{"n_layer": 13, "d_model": 768, "n_head": 12, "n_kv_head": 12, "head_dim": 64, "d_mlp": 2048, "vocab_size": 31239, "activation": "swiglu", "norm": "rmsnorm", "norm_place": "pre", "norm_eps": 1e-05, "positions": "rope", "rope_base": 10000.0, "rope_fraction": 0.25, "qk_norm": false, "attn_scale": 0.125, "bias": "none", "tie_embeddings": false, "parallel_block": false, "init": "uniform", "init_std_qkv": 0.0169, "init_std_o": 0.0169, "init_std_up": 0.0169, "init_std_down": 0.0, "optimizer": "adamw", "lr": 0.000532, "beta1": 0.9, "beta2": 0.95, "weight_decay": 0.27, "lr_head": 0.00459, "grad_clip": 2.0, "warmup_steps": 430, "schedule": "wsd", "decay_fraction": 0.557, "decay_shape": "cos", "final_lr_fraction": 0.0, "batch_tokens": 131072, "seq_len": 1024, "doc_mask": true, "z_loss": 0.0001, "train_tokens": 928800000, "steps": 7087, "dataset": "wikipedia_en"}
MLP neurons of a small language model. Each row is named by its layer, matrix (gate and up: input weights; down: output weights) and neuron, and shows model dimensions 528-655. Each number is 500 + 50 x the weight over its row's rms, rounded and kept within 0 to 999. Numbers have three digits each. A neuron's up and down rows have the sign that makes its largest values positive.
A block is one neuron, or neurons of one layer that tend to fire together. Before each block is what it responds to, as a language model described it from the Wikipedia text at the highest values.

Responds to: Clause-opening "to". The word "to" (sometimes with, of, from) beginning a new phrase after a long noun phrase or comma, e.g. purpose infinitives, "to the north", ranges "7 to 9".
L8.gate604:522592486445504547504469506471527592569423511422452472581602485488546512554478494556541488452471403483536484438457491510458502503451445560572500548556543496511518498520491472515487533521473517501494431487554529603455587534574531556388424510456431490484551525495610485531605463502512428473491465448558518386542536568554454427405383559431503539525533461510521551547510583516498547442573
L8.up604:485551512439389416390510482465623603565550458487564517579562433503458421494467428536536494409548473457522544553556453561463514505420526493459553529570497466533528485562538558470460421519478497540405465508455477587545449444498591522458453458516488536539462472528506505516543446581548557581549507606484509420608535549500420454416448463453535599522436576643504553559584519637459516449486
L8.down604:480506543518488428493568520500387555518638500491480555531490458405506543467525539561529474507528492485615384517560474414496551470396512543502523494517600454535500499532509530453521475440491566502489552499504489494548420457639509601539396583547468514473573525507500442574494500500447403491592532526522543547549540524509576502569493459493430474537581503425514390541600495429539515622554

Responds to: Verb-completing particles and complementizers. Fires on words that finish a verb or head and open its object or clause, mostly particles like out, up, off, together (phase out, show off), plus that, whether, if, of.
L8.gate1468:452481498511492607572561503430490550414553457560556569475431453493484565471534556573572500559457533506472424484464518620464548557520451556422501557452433422451496479546522480517491548536524482510501477613484466448428465533472611520460462543513534510521482549434524518514430518564568503426466574533570561552612474494462541549484496503491512431526592526539498532483489458531528478535482
L8.up1468:474481426484484579525522555466458543463578496575617642489469492534467550548536645497448493555553410560483526531470447477406548544556481469471552572515494445518436541543447543503419509542531555447510504528451479469516430456483562499438487483558551492557477611472448509555515601434469474442512486486525523528529493479537555584578482455414508465566525494543565531454487539589436519509427
L8.down1468:429483550518507554468488570422465477491522537545463528409479494532548567494484483502466558479490442468469459470530415476377459391440626469606465501535519523479573468444502526475532505496549490567500604458522560399601471524501391559491519498427468473469460527475398379570540468354535465573482405414478485527532576531471521532580570442482606442496501461584538522416519511518483485578455

Responds to: Out and verb particles. Mostly "out"/"Out" as a particle or word start (Outlaws, outpost, carried out, Out of these), plus scattered verbs like is, up, work.
L5.gate193:458508547428504513596541514576501565468505507515429499557469466533463574487476491460551546438439527416504483459558421557511441563595371482463575496435502578498462516497415499563440417504542644505516517432583455514521507503455493444577439428539464421536490484476449466518594583441512467523542442507479473488598486467448520522432553472483546458558382550499499570513496546458569447492486
L5.up193:616501517488517446511581475521503503433513464565469476591505519441486523393531551439540452503431493424447445572426584514560600503480505454511465495549450466534493460523585546483502584514452544526566435515576479528496508527508567411441484490455474465456492525490654472423565476531494577484517505467479484438612448584403462565539448600475607523513443541581518514457358521475506511484487
L5.down193:449515393457457481545472587515439450564531490490454516564542440477358551463536517460492579531490583443452616468473499449618478541516496416456588458530439600566496602447502447561482448518519531557515443468578456535527454490435475445434507543462393531545554518405516476476460495570459530453430524497454488448462542464418561524517528550435480541485562502539555497533517584504506490466447
L5.gate1040:528514596508367445520491480416592491549505568529435457501516519466472479524468510387516493496447603510453547422517447546549435488466467489560486501513537553585496563486422511531400549521502597510504463548552406476535574527451551499475503551484448455468454527464462560422521490540454504539391582495511487511542575524483463540442491435430513522461519546443504447501542574514535508597474
L5.up1040:600495487486459512519503471470470478560490535485441460506417530474499438575568412430582582423444502499394520495446493530577604440484479479551576476481612587477440562566531571496453577586424561511476492550546551484454561519458555489382435461504465435578469533481596433521550575465452410479497526506485501563462527519431492450498592484433546493543538575453485498376448514484513511495512
L5.down1040:532471514495411432569437508500530476581544463464484527556568488451421544524478533446418527491482648455392521504465458401578485552509553505514473486546443573542546534589470528482433434434528583452491473476594411486542546621463542502442535501499426386469515538520520488556511570519486437420464437531527572514415554439449446592517433512398475516437562473427558472501542529531478561487445
L5.gate1902:616438445516506490445470480584465539484598529513483426521595459482481478445490474398550508555558524522546474595560552494543525428566496440485426491524465550529395607502453426532479466496513482527495484382536495554502473510425482414519560460519504391516527509472514412458552540504496591540406337403546445427499481566436532582498611514468508484454546438459497586516493587393588453538439
L5.up1902:521530515510490647496514538512393464395461430588551502552424530481489461440549457469527558447474616413479536515433472562558470575507369501423564454415532499510530461484444590456468541548484488458475489523517492580506438617497510468519519500444475548512450470476511482560525507571600526492579570490579471601557565462476480526481471430531435440530516560427509531578396508461604445499483
L5.down1902:485510407486415507549373577447379448506505444514520538516561422597481502450562481499433438500458467486571461493532493473457473604484545566532516558512455438548501520473480427539521448423457457465549514490421492455527586526464402506486434472488489596464520493478502494486487480409472498442500417539537569538517515488567440556520609512457579465451387509413554459532495492475506474419466
L5.gate1965:508460541496409546397483400595412405491481565498447510518498469410492548457481584456525485567498497526424491437549498468543439518459426554559551478444494544522426522566438536533465472466526502610510519522563513476512435507506443452494482517389449498449491535468540497446536521410489525561419503489567453538437508541548532675458472488430541523496561539582426488470474583479437479516519
L5.up1965:420501521402489483517528506505496482484447430487431588500545530449505506543521435518500462392496551488474527494492438425565539477576484470517627518458492518496434541531504553461492529579525635483451530526552554521496450489508387506511430381447428527497558568509518446499556565517429514439446488531430552517519527574484536533495543546605525411476616511467482335509518479431572520540532
L5.down1965:532471501501446540405458473555505532480505487531462442681576629498603587455519483482476545504482560492521436430479493489570493530586368525467514446462507539410567553545484536473508476463544496420541500515552498564504411509543520452540517533513500515553541540476534434523468475606513476498516505552549495517515530463493544476460483524446564530458581559471565498515455409455444563533461

Responds to: Phrasal particles and prepositions. Prepositions and adverb particles finishing a verb or noun phrase, e.g. phase out, carry out, included in, implementation of; also out-/off- prefixes (outpost, offglide).
L2.gate879:479464472437470513419532454418486585390509541477432542429627572527523427555518495486469500504384433550509428512533567512480421495439440408507540434525452463523452609403490444533460542551501495517585439492453521563491495404524415580503548500441573481495507397452413533475480577426423593455606567481439496546568529505549512425506508491472529554534466518454526448434531488489456485523373
L2.up879:496564468557495402608506485503522485461565492509447492489491490545497586456461553509468544491543481428485520491533484439492460466557445496427489502466519481523538415453509415481541543485520388582496479439483436420525551470492517409465467481528530509474518502549486509487444528526458470477516554517472566541529468419537491586452493550482453459510493483487517483562452572445502498565503
L2.down879:452467562395509502573519461426472505375576539511481483654481544594491510578307594465476570542489495511528528546520479516519471495543435421558498445557521508543490611484463510492407573546534460603627501519419503428500509556425502526503429622459543494521487483509422486448537535453551499470575525441429546583528495439536559410503471412434547524504496536440507503509482565443478514530477
L2.gate936:553557542546526530528497579511588509583518407451523454512517462623444484518485527475618404421440440496483428506545501444423488572435520447443513505506494440479583394499523463425556574511504468482509441533452557574494491540602506489567402481524498513484499409479550498573474439477557486484582533493504604552524466485563558431493569563564584488400521481456523528468503505476505520595458
L2.up936:511466462559424574457428523499480528508523576489535473528461526458528540433552611446583452485495505535551459501450555482579482450547481542514447547481511392486467436508519555557480443597469589439468537380548544496516526469443555513517563480494441517463510618533447504624479516482635568593511418520454489525509522539461572453496469513470470432525489448596490481523482521578520525535483
L2.down936:501632463503495566471493583453497571487441478529492446604502511490491491485381572409530548544458522592476561541490545472518462496643506462466451468493592497445506535540565428547484495475412522495522585394456517433462435533539627548466502535512407450446542578511460486543564539518504416606515515551476441439526483442503502407514463496459413490541463530569512457522559478477581550468481
L2.gate1118:539514477528486514520570523407566506490438439487336473481521428476452494516536542483544487588475528478472447426462540544557477567489470385417535465512509441501562614500478466526381542489552503531510505444520474465486534535502513531434538509484523404467416455474504463432596476482431594497542570557585534464540576500545479551480569564439459412545545597440526517518499542488477432543409
L2.up1118:581440425555455488511462525523592428484527555516467439498525459510543528444479548466482657462460505570471571442535512562517458532502485362357523596435542468530485520534470516508491463525504515563537545481455489485523496511483613510383500486480523473495437540550541471370525463473470549501522509523517567499534562463478457529493537486529472470517597583430595513457553494469479461456527
L2.down1118:600457475579470468521468596420491440472481443495481495519407411514483527504631626426544542510491576519507400414518506499575516513494506418491449474522512545514610552540498548576454531538541532480584418464457496505606581528456556483396520535476537457501528529489476388462570513494432524537581500520556521504533482495551481594454494532501441473517485533468543492483563593450404543544485
L2.gate1257:601546453532519437503561465471555508548558517536601389493537470493479476469545536494498377501557538464516457586541464458471497514549496514527520449490457531489393501550513576384417592529456437506503412440487448459570490528514568542474573499488514533423531505562397634524451486455554506509462522454487608551512527473481520560536579536453462536580501441461539436470478435389382580459487
L2.up1257:533437555403398503469533446499537531433507480462499459521531444503556498471499531426557412478503472477500460584582536392469552560488541396492417497470458365500541448474489492509446596513552521573523530573517544576540563520426518488488506524456476393430525484477473487510515488523397515494452481519582484687390521545503478517488470354495520498508526534414482452578450581485452565612508
L2.down1257:513511506490381478475582476533450502402557489496514571419477469427694558418556500475478501443467511499513503550489451446510434602583502552494456556537526459491536583467513481504505516508560562492476582462498591485461501532489443518572433489515442516461442636477575437568474417556535482513491502521513469505510475517510490502493428582435572483480526498518555499566471513445479604518499

Responds to: Clause-linking "to" after noun phrases. "to" (sometimes in, would, that) right after a completed clause or noun phrase, starting a purpose or infinitive phrase: relocated to the Bay Area to write.
L5.gate479:467493485535577483544480428661491487463461403528456421478472508515432500377437479503521542477552530562425476497643417445550397448495480486451477417434570498571506542437507520511401421542487473462450426436479484507518482561404501512463543523484473578468493470477482446459623491544499561543542459418536418442528394484496413543501571522421560503520597534442582446554480476501444577608427
L5.up479:536585477445510356617544544446592450490567583549524541518492488499482494403525593580441437540495459561480480501524507558459497467568505520456586513535529467557508578458483530496466539453508503485463540498536461491552467439551503522452531528427703556486480518526501499477394454460509439513520573456504473568505506505539578453499553501500546492488608581561484524492433428577453548522508
L5.down479:422510537473530511528406392615533439557468515443461424529451458438504474468389422529464538430460492467499512470602514482414414520451475516427536481506623447614487463589567613511513475459531473452501460369376502494573519521396536487469548467423432466571449468547507416490546492552329499552514515478514485467483553460462500456479527527459536472525545577481383600566536482474425487562463
L5.gate1239:437586584570597481546534474612448519427479572621522540543499531479498547467481509518482522525495505570473528572503492629506548505477455510511431550471427471509591481567562500589513519510503486513430507440497423543499472497500561553523468556495477531525502493460476529445606550568534537432495510474553591627504521420556462515469566573528524466539616532550460478462577526483458542545493
L5.up1239:456586427540493434528415485606556490544546527552468534572450496492423548500526489489515565601472486576463486491534451628509456496507391567502455498468451525520599477532548449552502532482493488466491510451568382606482507537535535500453549526483542528472552525424464499433534494454465529477490539567545561573455512421569453515519483605516533521516560483625515447562534480569477540536418
L5.down1239:478712512453494432526480521479539602525456472532451545581461396549425447535489563568506549549471530541547492550488473454484515520479530573485573519448530428528503552563460569535516458489509518470498590479556503473653441448511478457495460558440460427399554466446535565372504395503450463449513449475471494439541488492546470432575550490407486590502501466558551509523552488522455595589553
L5.gate1985:428469492551411543618529524473543466500490489438467507487541527502474458471486552548619485534506415443545495512513510511413481546466541476472485405527450487468528562549550421488557520469461551468541559548526524488589567535586452486414501518463526462443439509518467464427578619425589559442453491517570476514485467501472451446472475502505534506448451540528552467545481456519457464457446
L5.up1985:517568414466468508599524453545508544506531534387442509601478477510450485447567576484519441590547514519519490490494515484438549467674543420509482408518437443461499572482483539459508480498517531404475482453639548502606564513584500451456495490568492526487501488470500559504580519440519448586435474497540492486455461468507456535521591507470504583480431505507553431488514418455443481501445
L5.down1985:553541577431549460484436494564476524431433445580568447574495459435460613544474385413476544472476528439545538583487542494558493484504445510565520510530528480496436453565484492531443487514369466579406501416508525487498485486475535495481449552469526531432488533469462441464516448566364482501547516377438548506502530540558460490462555486524446421489497572503517523576493491483492502456548
L5.gate2038:447528510483431523585481456540522451475481422605532573452550487520507483418435639556490477490466569474548383532497511601567565441487533520593475546434424499454495556490505514553558452432499505509576503460468461547423489513475455460399572522452510561449444505458394509419514530553490505473454553462550488388549515509487428542481561479578509458527599557490473455565580428544530533529473
L5.up2038:495491493617392491549449525548564579580432389492612497486535487490564493467531425570437504554567526492412534484431464507507504551456549566479468491488460390525502577437616481559516590476482470479543468473495528548439539500499526518469476459528505460507495493511463533417558493435486526416482577568543553511418489497425410454436430472558523523566562405514473396460446516474444523443484
L5.down2038:455611544568488486465463475493509606476550505461469481575504459424540414524389521441578567490512538477595484446478419539484544492592561493557457497507505444509491565505481520523594465456529477543596517480553519547606451504465396428593433567519484488483499491506484504401542492537499413510504469436561397418475437453469396500635610453483536448519455481455499516523453505523522473556531

Responds to: Name-opening word pieces. First word-piece of multi-token proper names such as places, people and peoples (Mel‑itopol, Fre‑mont, Hen‑rici); weaker on scattered nouns like share, edition.
L2.gate693:492420465525440564504495471520496440498529509528553476449492398523486427488546491420504508390568511550531553456551505506504476479461520526590534541486472481547540575517594513391456516505505459526525429467412554457446519496467450483472513517410473469408360524534523419510477408580469421520450546477488500490459490481548493592505553369460400506540596541490552459454463550483493441462446
L2.up693:477486485472496496530534509507472465378550471554508446435522489440482619421511456419447514456509612477482566455527597463508474498453434427429543586561535480559444578425535463431512433535507484453534628461511528439538522350390485458439466582468413415480548559415504575470432551476454496561565515471496487581511518544442513587528442459413523576545523561507541544542483486437677463476467
L2.down693:428505511475495468527589559467452481444470520558426428508518509490400607476575420470507451548503605469422506490553535497493525529503469474432576468460521537545499484454496387533507433466540529450574559438479472462420521443437537441391515468438520603531583567494487568400414577418550553497504548518525499618491522513425507522475473512441425481601462443525520488509489540472554515467433
L2.gate1011:477539545540425487572448478522447527470469528447561544534496560390441512613472538387548502395471507494534585448528477560538544597430449504539538537484395465538538551438477531479441444514468464593502470607436469565446581450548490436432543578493472486584454482478398520482453466532517416483504526446585512427598454532605619501539512479561548552484583506467528510455496483514511464349560
L2.up1011:510482546487478498422510516448481557510572447390523627550548488551571507517551468492578537540459474542436468546503463425528412540489525440505576504553489504444490537448404525535593534481509477517478497446423532466517482513452420436505582499540466517455468544414546451554400506498475517553519512459615557513482558451464507505499547457433455488506491458577441576424469506547570556492438
L2.down1011:458533469521492526426432470450506565522556510406514608537589484563602494547490421476531533529390456499455449453462517461448457538475578527428493506515484511494483543510441511544606465413529501542524533436494454472491542528530468520427563492514484575525481533417559451536536488543479539539481533498576419499475446532488465501437517500444481541512529482527443558484468544503572526478522
L2.gate1089:498466451473501535588485434554439459509478569495533448461553517505478401432466416575476453463458500486496564435596565578600512473490404452504487535484585411594464508513578502525591441457553450497546506528559473448465546445491514576480444498543437437511480470506387483476464546424483533438474577474430500595446464540672449621521548428483412584476408487424547483496482598594567396514569
L2.up1089:520414450434573498482491413524502430444516530540509413416474519472560547491515462568433500472544434540479546454471426467593564526543502510560504524442500463541523590540598556488556435454487474483495585469503470442491498488467432540515474527488482456501480444485561539514449503473432515515509572413520441480444472398545414545480508436446402545532472496428506504462556544486462527506610
L2.down1089:468396491516588451565454511503504455418472531503585461470549449480511489465619410518520487549416490490496500465472484491527547502508452517531480561498634571574479434408529566432562527482528451411471582465512495507564521479490534515546414554515453475527518518518486600471475518436435532510501535445483524405447474494568448504485555451488479503530438525446522499489522575512478520562528
L2.gate1775:493423468496408457531559517552499519561508509542494469533581510531544573546549443486506471414495437429403511500422557460490467536488499541554546492459540452561545473505575447546482517509513505612511491495472449533495514511559592532493448513475512497487594424512600504573448526445501500461537547430564380432525475456516523494517542447458547509557495557470540454444434474541582449551494
L2.up1775:464502568489442458546488460481583541451451520532537414535521490422488495576534467539497544473396474470493457499431475474562421447537470519477520468521489504506554480499519540416519495508478380472536463520506544511518497477566484407547451473419477507446623523464486541432339491498518447527590564510588645475509508420634557541491585571454502499480529491490454469507566575441458456497603
L2.down1775:523466539540477441532534516541487531494484517512431329487495474487583544466431463471404560582399516449515517500386487503591462481551592469510496502441579474526482410479567448530522499547505434444517548388548521396468556486473570515513505517457566416472633518541500474385442495466511456516577479492536566476492517398560490493493539431439479424568486494487481418454577585448523451507517

Responds to: Directional "to" after verbs. The word "to" right after motion or transfer verbs or place names, as in brought to, came to power, Fremont to Hayward, with weaker hits on "until" and stray tokens.
L2.gate256:492540510427480555389539530544493463499501459435582585447501500447454430438528547513642429452522473548488507537543580510482487558526433546570523549490443504563457500523481451440456518482530476461552525449470468492444540464402512582492431520492522464462469524557504578462562512476485501411443521478508489531601551570471427531539459554508501508494445564570470594433417535590546560438499
L2.up256:542558461603568633514428484517542435587520426543556568501557485470460435445546522427448432543436495474412496440464539537472563533469440535675515605456485452543463527560409491517589477446464459517487566485438494523525518525493523458440561425471494422461510440427432512394544563452484456472520606471511532507526587471539517438507558594497497590530526445597528451483506492549576440453502
L2.down256:469623502506573396574516466534520468495526441489501529554470456443459512496552504502422491517520459520510537548478613555422535483417471535551437543451475469524422517553341563473510480508520468578334513485451489476526444484510410406483430407531589571486530387451467515434539456448519541426527546366428431462620540516503475492514466518474526567575531541447496438477486512517486477517562
L2.gate510:466454494590488460487401548464575489507416432507490493523485454476528476512492496567469451484615496483494537571467466512600546577404532399523494538551529444609520432445446465576439518515554558479551513506557557478494469486477564480481527486503650529574494524491468553443506416452481526531389498536411529523527572576491491477511459534497435517409500412536533494498522469580398524454544
L2.up510:482564464553587391498489506440434485539510503502450491576501488496622502525514472499457503444616479481501531473535492512495555422515539482551613535436488508448578451526474491604565499541423409402487504530543531419527507496557400419454469392459469466488499552436505564406459524438514519593455604531516553538530581432452489508497407604452487547472435428505486528503549474512429520575496
L2.down510:527594502504605425521539572417475519534513530491419496508476397406602498543452509500477499509594427472489498427459527471446517429535438492534500421501550460454531578486478428556534495467499457464563506445501574498607511503454529523447562525465516513550577473558512546456369486511550488555507555543556532556478572495452561453505440540422459595470460497495498524495528467511411499524559
L2.gate1665:520521537498547457381467536506447565583468453438367578514580491376528480518588567443566457501511595527506477458485460467533503490441510526548468458474447607548530417446415527607514427528420448480548568525496472583574517486520477491567598475446468489409586535432530482436571519388622506519539627490533501490524630525418506376436529525413516475472522497563594497442440492486439430518458
L2.up1665:497522456515424450529451510475465495506579483538491490527434480565509479526513513534486492487634623538579583629466471482379487564459484486467590581371383540446477487473635567487631472521552426503605549503456507495514486511484482529444579449562493469479486526451572663506458534452487532523526549547537551448532568477533527524557486465475568504475602548556512427557514521477488507391526
L2.down1665:467495531457507480395430494430493462503565454523429571544487605464573543587407498505514518525458458538532491459532551490550552529517499536522473389540438516591547413511518423486538539510497584497630577477571523541584565464510447499547595452558511523433612600427496576545527463468512507516524573418407418600482607436480451426517540474409524440478528508491481576451499492500432538470589
L2.gate1951:466467504467518508393468511567534448498470440492485608538444540531483392553472541472507563486434471419436568447468475490517519500362518578536479419456517515513483509519496518575489544505441533493502503558455509572520479503511575432473516503413518473593498571454553512423545578416523422519523536455454461465499411460511511485454419457477577481520520476475538421538504488510469518428552
L2.up1951:440523481486490476468444556546398441512502495553476447495565524418483454526512483494407438584579602589509482410383384552458536532521560441432458524442571599523546485501524585595514640500409577504469479479517406517494553499495378517453439473518555439413515455576546488471581462530355585548441550503546528490408541517523454559570554604487496584485443411397501470448549456456450450458530
L2.down1951:541513548575518553558535521389492509499576522599578499472566387490490528507420562440439474581531455497534471485510506494550569451606468535495567428527493506419485588586491501483458510476492541403536396451536437473589488472513532467485463494592534514477512568561432570534498463547495497485543589481430453543562532538479403480517511501522485533523471530507556538460515566494442456475455

Responds to: Proper-name first piece. The first capitalized piece of a proper name (place, person, institution) that starts a new name, e.g. Grand(view), West(brook), F(anna).
L8.gate72:596439495536537506456558526498558518560458570436402556472476430489482531492485498526514482410525445439543589578544515409465526571562529418597508527482448486532556518557534557547527501489465466461432520530522500558448541442490582465476638548448467451455470562557505458512465530553470520428474497489494356462519525505466413542504471527502584500573526455541441500528540465483479475612450
L8.up72:484547590547421537580479434589522507532520603597542464519463556313456502474514496490541516535468502543497560511528487473474573573445446466532511598531506498548483472445489448552484494533407510476516502503397513550422485369542434486476496572476545493502542446432477403516533499411550455581549490509527570518449547515501416486463530497478396450405573493460453460562525511487490421477496
L8.down72:553541531589536524458421555472453539477447584496482524573514486471538474535766507423549531455419405490443551420501543593409630461622539526511482553496501466559516469514475533505538492530515464447457561483479522533404464448472487503484525539448544459550448491447459539496506494466411469493533484550509397494477490493454435508460453517508564518562457506539541461526548566510458496572438